From a checkpoint of a small transformer trained on Wikipedia: no biases in attention or MLP.
MLP neurons of a small language model. Each row is named by its layer, matrix (gate and up: input weights; down: output weights) and neuron, and shows model dimensions 32-159. Each number is 128 + 24 x the weight over its row's rms, rounded and kept within 0 to 255. Numbers have three digits each. A neuron's up and down rows have the sign that makes its largest values positive.
After each neuron's rows, "fires after" lists the tokens most often just before its 100 highest values on Wikipedia text that the model never trained on.

L4.gate220:134170168084135122128098121155115121129132161112087144145131076126079134157114089128150150121129134104120146162133104098129087133153166115184112106130145179111107141111131148131120095163139149080145125139118132083119140151142126144108134166109164151133126118128142189135170081145115112118192092112148157143123148163163097129119123142129122103153162155136103108142177076152138124112140
L4.up220:115110146104142103129159115138121101101133105124165144127113089104145092123159158138131105103132157080138161143118158099127124146124151101135144144110112150088113135125136132118122136125121164135093123121153117149097176138122163123144092101121164148128168080127136122128097155121126117139154120136141084120121167145119080158111128141138087146107094137120139102162118062128191119134135
L4.down220:168132121079110137122061151140145143144141161116069136124121126127121140144085115093151125178121121137122082116136134133108102103133145150146145143126105149139139110126104113146130127132106136102176113136130113099144146144141081139080159159156116138107089128119134177137136078156098132119168131128123148132113115117121107127118092140127149123205159142146144143097141136129132098115154
fires after: "\n", "2", " |", "=="

L9.gate269:094089153184109140120169113138112112121127076149213108087098158092126136116148135169146150132136151086108143141155150129175141108122123096151139141117115123126109099130103117111166124118106121142137122106135145151124144109164171117161136105102148135175147146124142153130159104178135105122102125163109118124095116130109173135099091140121085147119113130108122133201079105120143181111124
L9.up269:094147133158100132131174120129166111136123154107149126171099103120154100166168109146110116137085146186096156138110149141114117127117153087170117174149168080129140138122144093094118158152140129124106107148121128114159135161188086139136135107121158121176116193082153100109104128152121089130090146179108125082132177146127156165126150097140106121096076105159168100125094104106142110157114
L9.down269:191101107131175125101173149110118139132120126145130149129093137125141161207118114137059138162159107127153119145140095133124114158121118146118137124145152105088129123154143114139132139114135091128132097149141111093115168136125137142098126121150121159097116161151084127155120168117103097099104164104120171140141157121107086129116143155175106145111144146113173152109142128152101136133099
fires after: "\n", "-", " an", "born", "|"

L6.gate25:139117180113159110114125125128152113152145111159177106127118128110113139191131125153178138143141147122122141127137135094159117076095133109149111150103127131137163135132112114115106132178115127137131116140126138161138150151127154152149103109151122125150162118126104153100138166144117095101122123125143087119129115135114089130140091136156100123122135096111088120155102110145136132128120
L6.up25:122112153114169099139111168098109125139142110128142132127098141138128131178125110130135145126119189122082165130117093127142101084110113135111110094073108128181132142121148154132085150201073148129116119165141119132173149165158122117165142081108130129099121101114120148084149152145107126115117136117144134130142130143145140122135117113154131121142140143101098153129096166152150131146123
L6.down25:108115122168127102142132145143095155112140102088106157150115145138132147106099109122111122097135165168126154095140119142136148127152083126122136111082116120146149117090132164125149124111091152144057141143144117138141138143174126115150135111098133108110094137146148103119123128146136154136120163141117169161127118142185154114159127125124142111212113171094162142102084136115136140143116
fires after: "\n", " (", "-", " \"", "=="

L9.gate128:089113162102135138156067142091149111112106159106125123148116112112163117096107099127128160119132157147111143097085124167117152121100103076120130129126118127101136170125123105173111139144110160119106091141135154131152142130081116119124148083107138162160129129133140102074085132119133098126163140126090156114124153136134147131121115108157120157107156157135101112083155141161136128135161
L9.up128:121138110130108125132115119121143091099125142137124141148158095103109094107145114162138129159143112098171188143151154142191125134151099106100171190141125159097091136123119126134121100091101135174146120111108144102135146095125149107091093092114137106132139117179135154104085112173151138155126144149130106125141178132137122158122109101115108163151157180140086139127098160117138130102121
L9.down128:144136129082144129144133161114079121145131124121104163128125141092100139137125107113168094088154150143121134182099126149126096115125091097131110134127139132126087136127119115133106116089130138115119125132108137162125145097135118115116084141097167121143168102121117099132115146102162102131146143146120159153113096134131171132094101121134095125182130128172120105086161138118124155086149
fires after: " is", " and", " was", " are", ",", " but"

L8.gate132:149106146102117124180159116149114122132153146122117127109130164121129118149110148128152155110118128137175144168151091118090154109112140123121158150176143140090112095125145092142130148120121131103120090155147135103156110138141136104161096138117184125153121148133148164173145134184153117081168132118101142150130116191114137106152149143134136101134127119121157106120176116114126139140127
L8.up132:123136137151122118144130087145170153136142139136093128120148149097128152160129155104123158155123133131154131152128125120143106099122155150077122114141097136112095117108153142188129118121118107117153149131111119124097110084130122128115138179098145099154075126120149131103169111153091162103155176098122134129101099117115152134159153134105139165115117113148129123136130120122125110122112
L8.down132:126136165125136158158132149099098109119073170142082086143123117165121119113122101142132123123121132121112095126140099158140171177170128132109130169125136159160168142136139139124082106132198106146106129110098114149098151131125134136175106101160119132094121127114112088147142119111116108141093111130112092147141095128123101136153143099138128134148112125103107121125110093162162090175125
fires after: "2", "1"

L4.gate245:099157087127151135100116161165127139159104121114104123124151145125116126112099126165164094116104137098153141159117142155133139120073148123147143123134155119177163149124111089102129121145129142127100107135106123140138125111106093091228102141101127155116161156131140153114109102151150146126138116117159108124096153123080152181115102108086101104133120121132080134094110122113109084110145
L4.up245:110152133167160187124119108122086138148130126118149148142123110099099122095141140137106095116111122076116204105120101144131146112073130128142153106129169113150137159099129120116109135102113128091112114078142131131129085151170150139178139135090164145102127129088118137142099139154156105117094119137147147124093132184142125174131141112167119141106111141141121101164138148121097133144105
L4.down245:138102133146124112118153111101093121111156108109121108133129102134138114097145145095102167123156109148109115159149154128188112151147142141148111118110133145095107160163108105126156129128162118153098129144133126115135115145094152127093129129130140136173126112159128117138149134097068126150130084147105092197189114084129173104147152157144144090193138135105146129162106087150117147151112
fires after: "8", "6", "7", "4", "9", "2"

L9.gate153:093094105134144123147123110127108160136110124084098130122186132124165157130113124118101085157161165145147122122141100181110118097097126114115119126162154130110092161174085116086118155177167109136087106139161164162139164144110172146138116151137121140151122100098077160146150096150132122087159071140126118123133150136119134103125176078157132151141117112131109118162150141104129117134151
L9.up153:141142129166143149117187140086137148145145146117131128138093114147159134088125152135146103135113156111129092106119124099100144138160182154168119134200105124162130128140109103126125141071143132121147131113184130112122091073171152133154118096091121122133146176134100117131093151099113177125166092127123185131122125087078107150167115147142119144120117171108131141101116087145133122187138
L9.down153:059147148110140129117120072160139106126116140131113109109135145073143143174120107156088134118143140120137106167127095122135092156152170125122142163111151105118139122132100123115168135177099137075135096166128110143137122131106141140118107128152102107136110122051123138129100155152053117168155142181172106159116115139126115120086132124104120112100125125169117126079114144124133137116137
fires after: "3", "5", "4", "7", "0"

L9.gate436:119156121140164113159098136105161124091136132078118144138120093132140109179073174092133137124114141130123120097148113158130123120101120067131114114124127086142118174144151154112131103162137090131166090118132144115134129171108134114150196087132156138129116144108112127116147100113109109107132141120099126081115187156122112130129100121123126081095146167118118148099083134161164144193115
L9.up436:146133082131136146115149140112159152121156124104138085163133130134151107131064163135095163141139175137178116108099165152155093092132098123139118139091084148108141102163114137173097151151115163171148108117168163148111105100140100117084113133151080129149116131146167110132116128133140128153112084128091131156152167133160130098123167131153126126143124161119121110130160105117097162104140
L9.down436:164167107122108131144091062169119144124137139152120088109117154068150110124172125121144119167086138158115122148128126076125123098140097117140115114116169106105062101109148150143131111179128159106113118117118115147119101105138178123137115119124094121155134092123074133153108116106075147142104114140160103142146110126112110102086126094156122104165159129106074118121120132104127084104114
fires after: " is", " was", " were", " are", "\n"

L6.gate311:105113147150098110087124150149121113133148127132146115139150113166132169157151125160124143120107143114105137103196154131127135170092150165134159146117151102160160151124133118134109093098112161107109133136105120133096153136114159195156072101139154083125139100125103156120146127138144130135147162151121117158119155170124126143099064134145100131121140130111100175155105104126130107129126
L6.up311:098136099096138118139125096134072139135107127092150108122134127127124150135142107092107096108130143151142083113104068107107140153126146094111111150135090110107141127147112126122124131143126118120121137133112130116138157105163125117137092083153108099156131121127093163133158116127110132129075103123178113114114142161132148150145157131120144108112121134128117118118102169140175127125110
L6.down311:144136104074090117149146147085121118136105113136089136137130141136132124109135123133137115122137141148105140149158107117121136094167129147114126109109110100087147187114160130153165096073130083144173097124150129167165138122129100134129119114112124125109170096081139116166109127168114131090087109081111148200137100136170128117115114135128131098148165134130116142121178144154164147127167
fires after: "\n", " \"", "\"", " (", "==", "==="

L8.gate431:128098135128088150137107129151124124102159101135111142138074133163124136126109122155156110121121166155175101113126165124090114127090138147132142140130102118165156101121089104085134123160137139121095113111085160154127141173171143134180152144129138121139192134145126158157129089151185165107150108117139134130110133176130112172134137145154121109118154136123086098103155115098120126129151
L8.up431:125102104141104155117122108126132114150169120160154134125120089134131133150107097131113181169121168104112138146153110140073098096104113115182120113144141108094147139129097130137138128113096129174132105167124093106124130074111147146106146141139128108139134132143143129105146138149116081136133108130153090189124147137130134111098109152139147099127144155127105158166154168116133190149067
L8.down431:144122146089145088163110115145149146117133134111128120169115135148106130134120152112142117118152098071113120125141122143128137131133171101080090108084158132082129101111151116144116089133100132108149172113179129160139131152130122124144090097120130152093085113149125108094101143127090191121114165141103160127136115121125102109156154126128119114211103147152168092146093101149140120100125
fires after: "\n", "2", "|", "1", "==", "4"

L9.gate175:091122139122097134151168146152135130080115098130105155113080130117159170107145076126105123125108179183147141131108146148120133139118156155134137101120168144114111079166067092102124138122100166131138108119092160147094137128168118115098103171160127122138125104120136124115169096145081163133174144147153144156134147165142108081106136131098127105188152113169137085127108123097152103094116
L9.up175:129096154146159163104131124121113062149146105118118120144110149110142143119108130079137134133126170102126168137134175097111116114112139165157129126158135120162135130140147161111187141123112175169141151131094116117103120145119105138150158060164124136142146144158078112152099154154103113097150111159147174096112129113168136155154113124145154089124126130122137148120103115114150129106102
L9.down175:078124105114100142112138143108132125141158108146149136124110124134129180124142098136118134118133074138143157131146123134098119093172118145085170122117143136114133136192101122102110140149124121077105144138164085184118110131140123144109121155151147138066090116095198149118148089117124144167104142110137114147107112134119153082125160136134135114054113124150119088140108155145173159144150
fires after: "0", "5", "4", "8", "9", "2"

L6.gate564:127154140143144089095109162153159142126120088106123120137113131147080097110143136119168173103109127115164117118127143142142111163162111128105136146190156130126112107130113124104100130149169145089152126132122129154145072138127106129103113103107117175131146115133151144132126188119120146122120070119136164092116109103151120142125159116132118082120081138168132098129131110157135085135113
L6.up564:110156171150137108116128134122157108129136139128170113147159103105085124152157128138150139125121098096081125147133149083161089104136138095181125125148159154129120130135150120135116106135162149090116142132120101152103095123138120129144116139096147172126135116116139088118158135141122112143146135176165138130066122133143109151103101127105149136107112148142091136144128104132112153121135
L6.down564:178154099110146166129114102121124132131159132091139153121102124144126126151099128151127134155141138163141145114151141133141144170153128146119133173124117091145112122124151172143096119157074124132117105137165100135130149141127144103124130113111128130149092126133114147170124108164160165144098151094133127101149174151121139099120157107140138133232152112133149104153150136140110075107149
fires after: " ", " the"

L9.gate268:110083129100145142154131130133183142139111158163132128117129119108173140157142165140130066099150171109177082132126120121167129131111159154184123123157105126180112128080121151175128110144145154085116103127133116162136150120155148133147088148136121094131151138082086116137093210162123162123149128192121164111140140099133115125139129146114139089129131156135105130131107113111123134166148
L9.up268:176137158149143154134139159146120080149175151144115162120122131126165128121144112144141106154126137112134121076115078160105143114105143155176144100155123142155132158099116106129123139109122156131158131116119116117088152125129185089142125084104165130127164150105132099119158132115121136123163122134096141136116168130109127138176118163126118140148185125099146146134141138103104108091139
L9.down268:116127128121104097115119154156143116124098129131168164132147113127184174127136111118110146142138124116132152115157123133158195106157124150103121126149112130130190150103101110095115118165092130143109134133102172096111100138103109100119111113147154165152119125126111149138097112111123082160119164101138079148145139147121133157107095080104085187184138159165141130100091110101116141119109
fires after: "8", "0", "6", "7", " X"

L9.gate550:155142106104185064157134161103123116121147121125120106139128130132152105105135120115129091160162131110122135139140109165131090177122152090185123098103110087121118170113170131107103129154159096113113119161145106102132124123091117114127108134122161131127159132108133151137146121126136143108164139137100115102150145117126173106126080204136084157120135136159175173118123139159126132134134
L9.up550:106124116100135130176136083111136125144139112123139111166171098164137149151153109145100131126141162167167114152132080136147100135123098165105105133134100124159137118137102145152124088173114088100140097139175135142147139141130156119102131155125161165161152088130124150137105142145162119191164174114106116176126130186133095075060141125122139137124088125087121128168109134130133126167092
L9.down550:179170143086114141145118107083105138128115130142100117094141123163109135130134103104183160086120133079074123139129112141113110144128080133119141112133140125127198090186099114137110084110127097141132103120141133155093119110130093135134119085132128143079157170103171097127081116153098109155168121124110129115145125164104136111139125153141136097136122174158120107175148107135109125120156
fires after: " the", "1", " her", "The", " first"

L6.gate326:104113139118096159145117118104050115139117135063155154121131128123144148108137164157142129170114123112145111145134144156097091143139132125119125071112140131143142156141086069109106163146146125138103102121141131131137170113146100089180155137105127114113170133153154134137135082107108149145124167114161089136116123161099123101135126157117126113112152133135076130119130128096150174117159
L6.up326:144104127148110175135119160111127159151126132167170121128092107152130156153050142151130132095103164172194114118112159143110103125166103142139154101150136144097100092141181135116174109125112127128122142144112121123130122114138161109164163131132137117141145112136182094121113134117114100124154132159150145159115114098143140080108186130123136142110128172138134111136128110142156108118142
L6.down326:131133144167150096129147078119128163125192118127109126186133136142105086131136094096075107098137100161127112110104104130128164145100112120111108138099146139088120122125133152116152109162132144087159160137122137123135099131127135149088092170140160113179108112128072132079087151111118141121098128130121124110120145144157146146122110099127087135138158099116138120087134152129112114146101
fires after: "7", "1", "8", "6", "5", "0"

L8.gate394:129101125108087148128085184094107143175140152151099139110125146163110133134122114164159155101154143159145154155105123111159102123130097129150131166086117090107104159109119131178117125117103165108134141141111107119090136118150179121135106127104131143115131143134123123083144138104124121155200093190123123150094113146186115138170116142079100149154129132152132106112125139126105152145105
L8.up394:182141110142185136135121089119072133144119113143166157122128153159117110170119129127107126132107117130131137146153099149154121113133106116148069111104141094092130152127144129136113150120106126127117116115129145117121158118098167106146130128113116107167160142090128139101141122100148115101124163084137140162167158128146164144145133129168087093102126103107133119197089154139096151116126
L8.down394:081112081137108103094130163132131141156157123108071131135122129083134137115136125162168150130113148102111140117097160106127127148126127169120139162119139173137105131135124135122133113132114139103126164110110148128129107144158088125112145072104111139077161143136160100126102122145085139129150102178103098136122102094106111101117116128136155118116130149141128116088161128145166139146158
fires after: "\n", " (", " ", "===", "=="

L8.gate106:127139106124168100141132071136115126108135134116182087146196102086159121108119117073130155145110154150096073133120200151140121139092109079104119125152137091155102150124121129114138114072135107144121168110111108118115119115126128148136130118116120084146117096125103089117115141115143154120149091097115127122129135097146164157162091120152107130089111123117117142105084166139126175100104
L8.up106:172144145154127159129099176152130110131128091136128117126103145145132137100091160122156151095104115166122114134116099156137113136180142109110095116121156110123108137119117111112136139130152105090178121100137077159125135120112096132141153099095155132121153154152142140126110116090113130159162140122133103109054136114094166148123116146105120134128136111142149130123095153108125142150124
L8.down106:102108190122089101148118152147102141160110129155123098151127162092109142105137146129165132120117133100093128151115109135112152122115152109150163111152109140123076130189154118107100144107102129128135107104151135064140131106167119139132127132114103087123177122135164103120124139115146122155125106165127132047093112123119134130132143076141127139126095171155155120102127136133131103128135
fires after: " |", "\n", "|", ";", " Team", " Apps"

L9.gate71:139114141165177129132102147101160117111148149134117095130115134110191094162090134097170097086123123148098120131096134139135138182117165120172144096099093096159134128175117105109153137161075138131129107151150143144156145102143123113143127083155127138151155156122072113113149144144092146135161144164145146120114145057155145120108131155138108136117148171085138139081133089120143115123139
L9.up71:127129104089143128162100082156155176123106179147150128167123117120115141110128136138111097159158108075129115156137156101177164125135078110109092140137101120124147139167165144157142137135121110150106131093144075109161143109107102143107119102117133086149111139140137121173116095116155118109128160133108149134148119135173146182138171122076116155132110134123129113121119124167139144129189
L9.down71:159110125167155178107114127122124096153151078131128086103130142110159097106140150131121086113121105148110106134113138104127119154168141109110144106125138090157120158169146103145156130124111148131109111110101099154137115078143167114129128142144108159117130169101155083094115172123120153106134102129139125102117109097125087116110136148155155112071122141111131142082160127147153110170125
fires after: " was", " is", " are", " were"

L8.gate249:147119153141091113122129137125188083134115126122125134127143165121143120157092136111194155061125115125138092135118111118070140124106116115162132101153096131120094158159124124140138145130146088112144134105154170144143092156083092086149149099115148147152157136178116107107126134139127115134151130120128135119137132122092137100160127197104123147091121122077093185117141172117136144159113
L8.up249:103149120136080125123145097144151077122098141167108099145166170111131123143114152092146133081117137120157095156114094102131140129103132106142113115129101138131106127168140139148146104134107073097160134112093128141133126135097069108112187084120135139156127151147108105102127127159153102152130131131124192151109151112143156114156095151096138064123130112119112111119124162110143149107117
L8.down249:126166111145085115147115132152127113132100201161108148128136118120105089118097114123129154114144111159167105098095122118141135108113120078142142142126152112115117103126130135118107143100114129124136152075085117139115152138101108147082148118081116116125084157115122161157128117128138166162100121104109182165102129148155177114125143106096144105093093144146124061106170128145125103099153
fires after: " ", "1", "s", "ed"

L9.gate439:142151115141132150158160113167180101151151146147145136170191166106144112145102156101172147121125152124143123131158114121129123157114157128135116133159123114133155141115125135135107114148105154122069103118151146166144107163141124129131133105133125124193124156106112098128117126116137118123153106137112143114139136086104136108125112124140124107119090139132128128175076118132135175118098
L9.up439:163137110149156121159148117168133147131146123099150156149126145132116109163076172111112163145110143103108106111140128141119107148146135124123139150126141116173130162116154158155127122123138134143120159135101134127149103158111094126118097128153128137147098122108117087124135166094154137108160102117072141123107148060097121103121098123143130119138110143127139166151103126116166135107134
L9.down439:145106106122151115120110130096140151096116135099111084116117077113088108157114170091126128128120112147148096142161134177113119139111119151162119132116144107121116155152145107093118119166077124110144120137127123114145117108102115109112068139081146145096129122101132106164133117138154132131145118126136117173148118153117122132168122103129083139179145114097121142151193121124110122132143
fires after: "\n", "-", " Running", "s"

L5.gate433:145127125114102121103141109142107135084151156165096101160174113123152121135146138103114166123144118140146099146114120150125119165109111159117069147143154093136084122098131121171130144097174121103092110147077107135143093123080100109077132115123085121160134119117077133125161141106093132130122158104106126112132122091153139128141139105135137126145167116128125119129121144128099120125151
L5.up433:129143138133114165144177129122108111106118128135155164212167110136089136136139134090076124106121155125149146148146122167146140145067123121103093132157121121093139128186131149144159123115170117092119110147095146099140106118085107135117161087151126096154111119140122141135116114120120117174106125115092122098087152135120105153123100071112169132116153126113099168123130137139117099148148
L5.down433:147152136095147088106097145175159153114137107112104075083125129130141104149142073130080147149142113108101147119141098117131108122155153177178125144153122131134088108082117115137099087142119119130120163091136115152099098101171082094143121138109170154085132138137156118086144146120129152097147130115143104142136115123136141165127127153109089144158155095121168097124173143127156119110111
fires after: " ", ")", " −"

L6.gate77:097115112104131087113133139141136113184161109151180092129133173112130119178133132153154136117139142131148138095116143122118111085128118093145118133117142138152143150116136090123117120170127158108161114145118119162138132143148123171154082112111118080143147119113114138108142149147126108137134133140133127110120151129080123192152101122086161139115121103088115136162111143146142101120130
L6.up77:111117111127106081123124143109137102157135098142132084107106147135134084183122150115123107125157150132128110105109116150138111071104108127161090124121172140129111160108145115151100109185148126119154112184114122136134152165171153169134110105140106131132120131119129121078115155117119135161160125093084123114105142119123126134139134097139145136110133136084126129127125164133128154124109
L6.down77:163113123168141128159112175103127143158138096126118104170102137131131106135106140188141150113152155147105105110072120126140154118146095171161104162099142122157155139134149189170114091122102124146122157185135147147119146105154124121139160120086114152132130156163160122108164130152115140125140126115109128131070146128142122117167107093135110126210122158119126110150143154115141152142146
fires after: "\n", " (", "==", "-", " ", " \""

L5.gate570:095129128128117142123144172148096118129105129125126155120167079131136077181150093157172093122143147133121147131111143095144147089148134136141159100106148154154108119120154092106138152163166127107088112105133092148111109108149119096102127089156107154151153160137099107148147094131150149149161093144114143104126138112089118131149087105083125133110108136172122109115103119116091132107176
L5.up570:098132154089170142133151138120147131094095124078130152122136093116137146081083150122094134157089129105153092138128120111138135117105166117100120103129151112120159133162092083116105176145119154108127153100125120159155121139142093109147096110101145110134116135141175143125124129116121151126146108091121132151154124139149124150119131180150049149129160099134136152114133124151180102095120
L5.down570:066108134113117156111116152135104086133119134120077166132143099133125120132126076138124107130124177115156094109122156137130116110119120163100116136117144149110098136162105103078096132172154116103170094122135098183125148153145128099118115132168147150092147116096095131147142096129145129150108123119172090131123128087121111123154114111114122131161062149134151149152148165146161160169122
fires after: "8", "4", "2", "3", "7", " "

L5.gate425:127142123124119139086184123125114135118114096155136118120123134162155117122115102136189133097155157085139163117152137099136124127094144143136119160133096122143128151117138156123117097105138116182156132108067099148147134090156158127129104120170148079125166130146136093135167073141170123105112126168140158086108135118118145141112107117126139117137120143141101181113131097144145128101112
L5.up425:124109113166110109153107167123120131123149134110143155133173138152144073091110126137150139138164133158134109155162172158130146157148113141120132112116116168154143120086116149140150168150133114131116100133125181097158125109068140133147151167120072086121085125119129107144135123172127137158132127124142154117151138123139125139118126168108149130092116142157107090134150098134148200120160
L5.down425:094125110109144105120151141119122122149112115134134147167154153126156135100131150111140147141155112094115176147117154146153118123124090112106140128093098130132159122128120163152171121097144110188125126151059146141152136087148103114149103114106089109138169115130125088127158144088143100121089138107131153100163124155124113153088121110155144094187085092151137118137130156164149160111156
fires after: "\n", "==", " ==", " "

L8.gate540:109138118140119153129155063148157128112131138134163136096158125088107197091116143055126137123145120121124114112146137110160108143080116133104131170142105160192075107135127097092118108114108114142150135118127158131103136123109118113093151094147148103117123073093107119152108147135149140122107179133101161099137105117126119096141081157130156126137137109115113166152118111156157176160110
L8.up540:171184153128118117124157113135132095132153093160160114128106166098130139159089149130132153114114165136138163132121172137172148113127153120165100155128124128155129133155157157096105185162112144131126072145171148139147133094180098146135179126172131144158109139104136130133128167120123080112146162140115109159156122085103152113129087146143121122131110128128108117140126100079147148142162
L8.down540:131134072104128099120156129143177135130151112134119111098106103090137125109158158107117108126115122144137155129119144123110094096137122106113083163139161122135148087141117146116109130103121164140113091100115089107165113099122113164116130102161113133122129114167092114140129129066201125125159127164078112156119113104150166141136129170152112128112145147123089079084107149128108094150121
fires after: "\n", " Language", " code"

L4.gate424:154165144111118069161135098138106128115115079105130122127163123123151104062115129100106146118140148114093118192171126120145146131162106085094083169158116106133077152150121152144094150148158111138144100113119105111109171148124084163134115090127134101161164091146096144158144110100125116107125161095113134105166138116135125113139143168105099119110131096179155116122105124123116139144120
L4.up424:124160167150133103100133089142158138150177114159127173117104141138128178112141099081119132118131109110110182138165118152124122095120121136141103118145135116127069132171142149122128119114139188149154116129126082144110166147175098166156154101109171111165156099133106108150137103112147107103122142128104112136175140091102119146150105155107117112126116137140163180132103156138108169147141
L4.down424:117132157159133116123095133132118133153144089129123121122111118139110101090110137113123125073107137105099094124131129119137126103115141116115117179161170126139101142113173125151137096125144108128152153110102165152122159126117076135133128103108155164104130102125127122118155110147112148137165143101122140066197156138156096172142127095136161118186107144154131155109085150151086097134140
fires after: "\n", "|", "-", ")"

L6.gate96:155101143139188108157135095082145108124115106159199115106135156114083171166133109131157136145122138163154173107121139121196126085145138118152117129116136116135143110122109138157091179176137138144160135150123134191086126130163101119099091100124153140134154124117107162123116150103134109109110106133141111120147139152117120126149139150153113131136114145128127127129110125120102105140109
L6.up96:171125116097143138164106136106130108137107143159123095156149171133128122169089139134141113101129160172099166105095124140153133102129119100118121128096141142139165136157143161150121142136096168147141129137155119155139133144147133153132097092103112121141113149118138189108140136124145106129123082109094124142116151118131171115159107114181155143115119168125124145122138106141117137086106
L6.down96:096133099115123131133105182145145139171140146122100136191111141133143126140093122130111118108129151122085121103145163121109167130113107087147106137124097133145183136125150168160170115088076136148097128156134123171146171108142125137136126106109122103084143146110145131125141121152101129123107103113110146151135136136182136103128121106140153157216128141111118108113132129125125168151124
fires after: "\n", "-", " (", " \"", "===", "=="

L8.gate232:103153156155090160116122089141182097178137119132154148111109167116129091122097127134148141099109106143117103112108134128185131104125129129124146127136123126133135150142137117128189123101162122116115131146088143142101093129150134087126170128136135162137122132133095134103119119126161130110110141085135166052106146099131132138150155139105122105101121128070123135101094126133173154115127
L8.up232:131082124120133135120107148124109101099138138120098099164145112136111136141106138119103116130164127114159122119124110164120133122164125111120104158114056096114140079113152125150127125154119139128112108176143115109140117183108119120125136095114130082165136169187087123099119106113095087144150154136180098146149140107126150093115099159131114105103138129129131099132115128111095142144150
L8.down232:138150159105122164097184135081121100154116153104154134125084102079118126115109139133133121163108151133135109155058071090154109108149133125128150132151112104097130167113139140145154115136181094168086092138116166109141154167120137142112100145120116125157163112135085153105094124101100116134147110117134125117114184100126140103111119086107115120117107138150141147139145092105097074110136
fires after: " "

L9.gate169:130157170108139094094143108157181124135142117121165099131108123132140084109184146064138121133169127125122144132098129093119096147111193157138132119134102135130098098129090132127113144177129100170166131130128174112123135102170084109139139134145128159135130089125163129131120117117108164153140217180130142135097123091139097122108146164109104133109137073128123157132158108162101111126137
L9.up169:155115133122103097112166120114141125130121125132093128127096111163149135111128122105146097091178135132137139107112123104135143180168140161106084152122117107115101113121114135161139120128109094138170101119115152093128152118141096153138128123105126128086140106102126168136097151151118154171127160112144074184166121110137098120141097129135094165122159158123107148084102094119116138145102
L9.down169:146116111106095121145136115147138125106075141135139154141086163158091118140092140153100160078100111094103105084154173106113150110135110124146122140140151099147115107111157112128122160091150108123110108167163121135046145156129149146135056114144112119122136141127144140100140107116081089103140093130113124148129133090109160143129138135113145136131178139099105134130074129127108151182149
fires after: " the", "1", "9", "8", "7", "2"

L4.gate351:154083144110163117210137140130176090138137143114114142086084126138129122126120144167133111126105102077131147130136133117107109165144100153105158144128136152100136147150110133088148119107133155133135124151096134126143111169153131097174121140095117076137120131170157142174134157135094159142152172132099154165126178183128122125141126167145150118124146121087102114116168111055124083099126
L4.up351:129128133087099119101148114153177087121132105140124126143097112090114107151133167091110160082149110097118133153175159099123128147117122115095155165157139172105117125138133096136146137142136143157140095113123130139099128136115145098157120088119130141157155148138140193115130163149103090114104141148126104135130130170125102129163135173144129122081143109132094136130128066119117080098107
L4.down351:137136118099200119181144164138131097115118158103114128079109127163127133116149108151143126134093082085137137095136144137111127168141081169106154140140132154129122127141124112107144097126135160104150165119097133128138124133164098094149114126123088108119093119174129121143145167138108141137144174118127175161109160159131141104118123153132152137125163127094098134104180079085131102088154
fires after: "\n", "2", "Early"

L8.gate252:135144135124168123108145118122090127140123111100099138168129094136093176123143109117096120167141129161154139121108145130197125115137183158112095099083149140114100090144097131146156142130128141132127138134089080153106105099128086121115062157136099086118126146108124133143085128110131140125104143070125138101097149100112119170097151117167109088122087110119153130138127122111112109119117
L8.up252:109121136146117123123141128133088136105114116121114134143150127057137128155128101125133118173188121143101149168124144143096132095127155145088093135133081156125081100164165151089164091129132121128173158121107107129103122124084112107126109140121134118118125158136107118131127097146141135167099097152141093121140099145098120176073140118100156165098157138130118121159169128109117114094165
L8.down252:163146111090134118117125111131080143125119132099110194121102062130139125147122113083158166136101121131139161123137140106173150138126115129153138165096104167141144140143101133167113155159106101110111101125123131122164143145149133143128105138136140130132117129102104132154143109157096152103112111132156173134098171103150145131172123128132111080182088128137154124108151124156117151163093
fires after: " ", "–", "-"

L8.gate380:143087140123156130142169085109173111095128145145121129168103118137092137147155135132133168097140122088152171172152138137120102091135145102147132152126162175124112139138116105115137130124121098148113119152149111117143174162141135116185108152106144152157162147177114123132059136179102077123172150175135082129165109120152104137147138139134143168116140120125166177109131115115136110169118
L8.up380:114138150121115160132098138125124108087144196132129130119131095116116125119127140180116133159158131120155140106131157120144145131144155132118138161159131185124107079124129081133143123140093148097119088115126097147135124134131045096135103122061109141118120121161146152111086164159175137157113158134123098144138105156132121146093101125124147167137125109111149177129126125135142106137144
L8.down380:089140128149115114132100135160132108183123132130148106098145126052143124079129123108143142142120087185126124123136175123111170131136127131107073114118087153134147120098134154116163124095120134119114153089135115104152118104131105145130152146171071123147154098134170128146158169052097119131137106143114113098149116137139122132131136097112122137109153091101133076129121116139101111084156
fires after: "–", "1", "-", "0", "2"